MLP neurons of a small language model. Each row is named by its layer, matrix (up: input weights) and neuron, and shows model dimensions 64-191. Each number is 128 + 32 x the weight over its row's rms, rounded and kept within 0 to 255. Numbers have three digits each.
After each neuron's rows, "fires on" lists the tokens most often at its 100 highest values on Wikipedia text that the model never trained on. A number after a token or word is its count.

L5.up474:108126085147170100150077111130105104124134104118111068165174093147134103125158130174140118111119120154104187126135112184151156104116086121125145174084113123111178154069136131127130086126138195070134158136154127143054132149137132151079139106153197180144090119156138111087123183144108104149136137066156097169113117101118143132105079133114126118211153137085106144112053170176158124149119
fires on: "N" 14, "if" 12, "ow" 7, "ul" 7, " N" 7, " bel" 6

L5.up894:117102137144165112127177171169187160136109123189156101130089094158128128114061055124155093077112174193113114130157153188084116147147171079120097174166088168159098141068129131108157180077078119086130082118091101160166079072074108086151115065071127158157083143143127118137125070100158133133148091132120153139172144155121144116201114135117165153127129121096117172092223147103079108124167
fires on: " the" 23, "ag" 12, " and" 11, "ar" 5, " part" 5

L2.up486:129219117132059100171099093159119100106082090128149090134122109111121128129138156095123200148167196107135126085153143087137143115108076157069137165140094134109119156090174115138150123105130143145089157077124148109093160120150165158106137119113165105142156144134203128138106128180172092131117080170171111109163134116123087153154169107165202140123131084119097080125164195132094111097133
fires on: "est" 17, " est" 10, "as" 10, "et" 10, "alk" 7, "″N" 6

L3.up761:138113114146098112209104132063160121137139174101166088106113118079145161122145137086121157157107156151143147098135101143109146181143122114138131096151084097138111132142093107102161137139151115117146129128082103129138149111143106164136140165149076055181161114086154068152137091162099109148124117083121186119093097123074187052097124111088182126106106158135050150103105123100113146205179
fires on: "id" 25, "ous" 18, " res" 13, " engine" 8, "ate" 6, " died" 6

L3.up627:148148114139161132143206170149088121095162055129095122094086203141152117060066127137160111117068137159158162129170138153156133140130109117132145182127149174121040140183107126097119173091103176141145057119083166139143117135086170116137115122159092132114058166121169090117122112203192143103173107175094157064141127191139124111143112130172091111150088115162138054071124107113139097062113
fires on: " the" 27, " and" 24, " trans" 10, "2" 9, "ed" 5

L3.up625:113155102159168125166109082142090116105113110162163109121092163188087133090133158148143170063142128132116167079138130173160136087100103116100107171145114148167095170117089158155168165074132148114080162106158122111121143125123151118083105142121136179128142114103169109092130144124137083168104097127170067126110123139092137118090133127231159091083139158093096150126124114094131107099098
fires on: "est" 13, "et" 11, "el" 10, "h" 10, "an" 7, "ebsite" 5

L4.up326:128179139141132093171093120173118146100118097150076132173112095137144144128155125111117180108094160084131116151137149148152127173170089126130115182159112127115124153159153127155140156098117139130079079083119168199115080120088166126163118062144110108147152128119155179152131157042129137164094078192166131152132144127170157116145145147091165099190120124100070135095094142127159122159142
fires on: "p" 28, " exp" 13, "emb" 11, " comp" 8, " Comp" 5, "ip" 5

L4.up131:122166112146140176123105142150113085133106142156136160141207154119151107124048159211118146091088101161123094173108159091079141085128172048081104087172145171130133072167125118105132121135127090111114107050099144122127145075122147132141084161088076121149126178177092173167137146174093134147126199090149127065088183073187141144204086125137101109160115161118176162121117160092144116111083
fires on: " m" 50, " well" 13, " ph" 7, " int" 7, "nt" 4

L3.up448:147083129136153101175150144142095139173125184110095177154120112082156119096046196116173134123159120154153093140181141139059151174162131088170132111141177090103119064088128154185194064066171142155171168158108108125177093121103117146073164120127115107136101173133080143151126144142126092117152161141120152100169091170090071130130158122128182110101140139187122132138110084102163079115122
fires on: "i" 46, "in" 9, "ot" 6, "it" 5, " school" 5, "201" 5

L8.up714:124160154152096119103117120146167137117111133137127168120128131147148096141120162089083147118176093123102123123149114108077148140167139105173127128113155133071124125066128157131082104103094155170121134129184088151096133121174168121086131119099176096115186100152061116130133151166115107168124147127122132095152152137162088121077047172150137150150113134108124177159174114096113087140149
fires on: " " 22, "–" 15, "." 15, "0" 4

L2.up805:129106112138135107106104077160141104110158120149146100202122173121107083106104112199113136135180108125147115173149107211147139118130164219180166118109122095115193155154135140144090071125165135128117120126103139131133097130126101124062149180128126181117140129162105134161115146138104140087135163119106133181072129109094167105142156142066091087158169189112080125176108151090123111169128
fires on: " ass" 24, "ess" 16, "s" 7, "es" 7, "ight" 7, "ors" 5

L2.up623:168153126156146113149153069162154140132081150188102190140124143185213118152125139159136132135144085143152123098211129148144156127177094138114106121098190146071078210151102076121146096089142132122128107075167101089101124145131089135140143125099116099171155099143062183122194145107099169120124145160151107146122114146136100103123107128154134100149156123062111084111154080149132106087157
fires on: " " 100

L4.up214:090157148180172139117088110134118105068161128151109149108168158130106108135088195111125135149155104157154124103145142173136183103114085189106131202148134071116113098148166163173065154071144151148119161106118088173144125139127186090103147134109077167158106187104128116062135140156159098238063080102090085138170137127071110146161073142134135158080055128132130083183152172107122123132119
fires on: " an" 30, "il" 19, "an" 13, "us" 11, "ual" 7, "el" 5

L8.up874:158093139121091136102162136127114181146080093137122106101135079182141075205091181172129151126151137087165122126148060202118121136095133115173092154056165111094131147147118061131172143116193129144098117168118128065114077166121134145153189091092123173155119112120136103153130144130127134149122202112044118192086149154149100115174077156134134148134124143143121084070142106154165135135135
fires on: " " 100

L2.up100:159127137154141120068064106144121172138116165177062178233172149100112119140181141137062107109159108116114134093072134136144125084115128145078115145114139143120157150119164136171161074102102172136150103149133102074134088130120110174173192149120155109146139108160148139136084189127107157171188105083108086122100145110163164158115131110080079119163154114162099186132130133171119170062102
fires on: " N" 15, "N" 14, " up" 11, " n" 9, " after" 9, "ian" 7

L4.up506:126118209098168060110136129127087130118108135153080166173111142139106150056101136142141122166168105152102158114138158172141157140137084088122130150095068106106099144172126095115150098163070102174182117114175104146096142116087211090125121057120119144080125081136093188125124157131139133135127143106093107089101165175093084131138162100132114121105143082113080129190157101133146090101135
fires on: "." 22, "V" 15, "D" 9, "W" 9

L2.up182:057187131108130084143118098117168140083077115135103121159148093128137100071085142190087081076128094165134070156080115098088152089137147063089175184142139166191131131121092147125118156125120122131126186102088159185106139147159078182131126116088113133149147169118183116182128105140130100117124085093070093118094131099107132152110120118166153168090136118129135136092098204121193167142145
fires on: " ph" 28, " int" 19, " more" 10, "alt" 9, " Pat" 7, "nt" 6

L4.up931:135119120167065116114043167124143063146105156153183181102128087117079095090109171141134117098101179187145120137121098144115062127127140179105170139101166113119085125155104092134122120128187144141134172122098165175099086194113112151102124128106094111104159142079075133154122150149130104162098103107166167105149170123136104142133149174118157084083120075157117179087113126147093140119145
fires on: "cl" 17, "ed" 13, "ly" 9, "l" 9, "st" 6, "-year" 5

L4.up804:063144068145127092099105109100104115150132125161106104092127158122139170138150135174102126139108092125093095121109088149117152064095106114126128121172125156126084092184131116125146168165065109180149133131137046115191136061126124143169137156088121127175121135100161134115058121128145156128108164156142156121176131165120218158102106158144156122115157142141095155180120148157153165137111
fires on: " to" 17, "ively" 12, " of" 11, "ive" 8, "ly" 6, "ically" 6

L4.up322:098132107174137102122124101136123149107099062137148132144171098102074113125162154194228124153133115102119083114219151122160068172189079109193183054152151123077101105172168100096098144130179156169118161120111133160161107172142141129106155179103141061092133138083164113177091082117143176205116187167094122155140137131118101164134135141102119099096101096155166090143144118126137118084090
fires on: "ric" 20, "ood" 13, "194" 9, "188" 7, " sc" 6, " Sc" 5

L4.up189:123089126139150172161186141105162143147110154082088136109163120134101140171033118187093086152100082129140127140219015138095080086108120164126076153143095083177114102166133081116157156088178118122108154123136123153127168185133150102166170139087083161081159135082128113161084159098098178117187150135090149149128185153136154113139122106076199122111144129117106143151080130179149103181121
fires on: " |" 59, " " 13, "8" 5, "1" 5

L3.up907:103133142104125142179158134108102087136092115109113102094153127104100163100122079099150138175103106096174059174165141116050157161148123149085114185141108128134065134124085124098154168148146122126168090099123148124100045138103142129117140164101165124141124145165088184088116123118085166158067141117077132177109115141138128155136149152165106152117080132060078097108185144100085156146170
fires on: " f" 30, " the" 18, " a" 15, " other" 15, " one" 4

L2.up707:080130146104163143120127122082110111072097129131204109158151150043104136081112163178157120122152142110147141109136166159123160167109137143122109075084119183180079089117127149166168162145107122131140114108121162082200154156147154116171152060126140104107117077153194183120119095187106052107149154116123102153112088142148120156162064161122141094121098118157133147097082072177104087145153
fires on: " of" 44, "y" 9, " on" 9, " as" 9, " for" 7, ":" 5

L2.up546:120068128105168081117103134162108107131122101157112112166142102128148141126121142145116123157115056129103156117150119216149101146120152122107110191122114111122107148157112043137140150109139128153132165156156150176121091146085182175091139124118091117089137093135116146111114171118106160154089140140128170128147134189159098145146162058125089100153090097147098074223087090184136121099172
fires on: "." 97

L2.up115:119159081135122109119116140149167087154117130128140117103094106151110124111137081107112062130124094170115146098189152080139086109175117130123150177098189092120106148162044082128131091143134174147120204134088150129186107157163071186084170102116148062117119094128160176120133124123115089161077188130121137134170156155106144136145124110134099105116128127149104115112172145106117178115131
fires on: "st" 14, " stat" 11, "-year" 11, "ome" 9, "all" 7, "at" 5

L8.up397:123133075143163145131071141129059138154125133086124119122198121145098178099147119118141072077135126128120144124102119180143075138128117127137154133101108108126181127083122118134137154147130139090179082140152089129138114107090138190152161160057101098182115064169158121142142174167103184134109144117102135138126093117152126071127125068128133140133154104111169150177096194171087117110172
fires on: " n" 50, "n" 12, "N" 11, " N" 10, " pl" 6

L3.up738:096121194127175138139147134132124134128156127121125080144104182119157081088120134096160063183139089100135132111159089126158152174166169136088127154132107178178133124106145152126098151172057140133149150092122116130139129087110116231062105153096076159141197094207160093117111156088197174106041107120104107124130130152145095142093150122149178152129112099165132080120165075100144057145155
fires on: "k" 29, "t" 12, "ake" 10, ":" 7, "ak" 7, "s" 6

L2.up781:114064137101173083135121089139077074131086161160120106111153157176094158112105123190064109177117043105142164147153111213104105171108089113089123183153161150157114116140144088103124138124137155180126116144120076182107124161108196168117148115134097110137119087125164113101110127147128151144091123125103161133163152168158132135112138040155096103174078135120109077169089099147112139114138
fires on: "." 66, "h" 12, "s" 6, "l" 5, "o" 5

L5.up791:165091122105107149042108145139097195083081095205113119147174135118124120128137135143134097165124116118139132126103085094128142174193102122167111055133094136157076112117108123101081077173122160141186068099136103050110154033079114140142110096096144162120125090166185141156158203188144159119113123161156131118163114121120117152111181154100106125127159141173068094118145124117154106117117
fires on: "n" 19, "z" 13, "p" 12, "m" 8, "t" 8, "r" 6

L4.up823:135075186070108197128143116096126191083117170152097109124133074114142112119126142144117125146147131107109077109115121130150162139098097182111153038142056168195086092089109115111077111165114155105121104076141118138115125125100136184120135092077131128127133089107187144113130161142128167098165124169121114101151100141138116122115162153050146167163162085095113172163171110073156066144121
fires on: "k" 35, "m" 26, "r" 10, "s" 9, "l" 9, "ks" 5

L3.up212:128130089128126071099147171086109135123162108140114110096096165095201134116209122100110180182067214119172139159100083115142142128101188145164092111157138119101068157213133128106170126147079159110140127102146136111091103153163124179156135157070100138156188107098117173125144134119115138127174114116061131139109109125086174162098150145118150132105150110142103128164114117159179155125151
fires on: "ical" 18, "ly" 15, "ive" 13, "ous" 11, "ate" 8, "ary" 8

L3.up277:162087160106133141116128181106131128091055177132187022127141175148153148144139167119107173208150151147105125095127130125102150124123127102140098039087104109082128118123071135054118106132100153097126143127153123100129165065083148147108134128168107167152171155139192120138108165134151088160079143199129116096106182156085110113113162105099112123154152108108184118137073064069149081158182
fires on: " K" 19, " C" 16, " M" 11, " H" 11, " T" 11, " B" 11

L8.up175:123068118132118116194155154100114158087139074125140138111144098150126172144127113160114104097110141047139111115123149153124181095087122092117128123128143167128141128126120100124156125172124141221131154203091085066087136157138095081097085104072114161183081125130133113097164099127118155148175170111117148153168141135168121065161117066138132215078136131154137085135097158144143091144156
fires on: " " 71, " v" 9, "v" 8, " V" 8

L8.up793:141121100130163152088091126080128134195100168151129111115146107070170102102107153171149135085119101119143152113125156144202135143198173158180149156161146074152184142140171113130131179118103139127094083069120071133105103139134100123102153159159107071077166101120106194122145135112147145114159157089086135150079133055093171127129150131116091145168135136116117101090062114130158069121110
fires on: "is" 22, " as" 12, "s" 8, "h" 7, "es" 6, "ern" 5

L4.up370:111097087185170131169137193100121132193159091174089103136184105154153123140162138145128138118111077074145097130139175110068109139109131080086111164101141119125086189113147142065156110146095128135146110088163136177125126127105158144129141138080076109153144163127162124113104175113129157120122147161193181131086129107159165117180137157133097165190129105127133150205090137135120139094169
fires on: " n" 31, " comp" 30, " N" 16, "if" 7, " me" 5

L4.up526:047154115087144113148149115144086112155090125068158118095131123141100127078125124121186171103148152180154096117166134140112084150158114162104110107182157116122076090178150144071161108152135143152107104175056126139141158155130168084136072113115094111140088132080139102099098110076191111148116134134159142156082085113103166158168151102142118112185122138187054164206151173169070100150161
fires on: " a" 18, " (" 16, "==" 12, " one" 10, " of" 10, "ish" 7

L5.up569:138198148097169167158187174148110167138122108095129135123127121129039156104117189146152114127127177122144094144146120095133142138145118163121171131138151119124098120119108091070136092071160114134157172201053152123157130104081110141047068149137168107157088102071180116122105115166156107084147108132110135113101132153132102150133066129107141090185132165125090141096197112169157107094139
fires on: " of" 22, ":" 10, " was" 7, " a" 7, "hold" 6, "/" 6

L2.up559:149083097162164119095110133178186144103119163111133111159119101119126134138146126123119137123104100116051081148153065179133124134139094150135111144104133136157108146152166100114145168130107129175109063146143143122140155145067136149137085156076141124093132173127079146158166077165202145134177102172160099201130104166125127142111125098112093128162170093113121142129129064168142178092115
fires on: " in" 37, ":" 11, "al" 8, " into" 7, " than" 4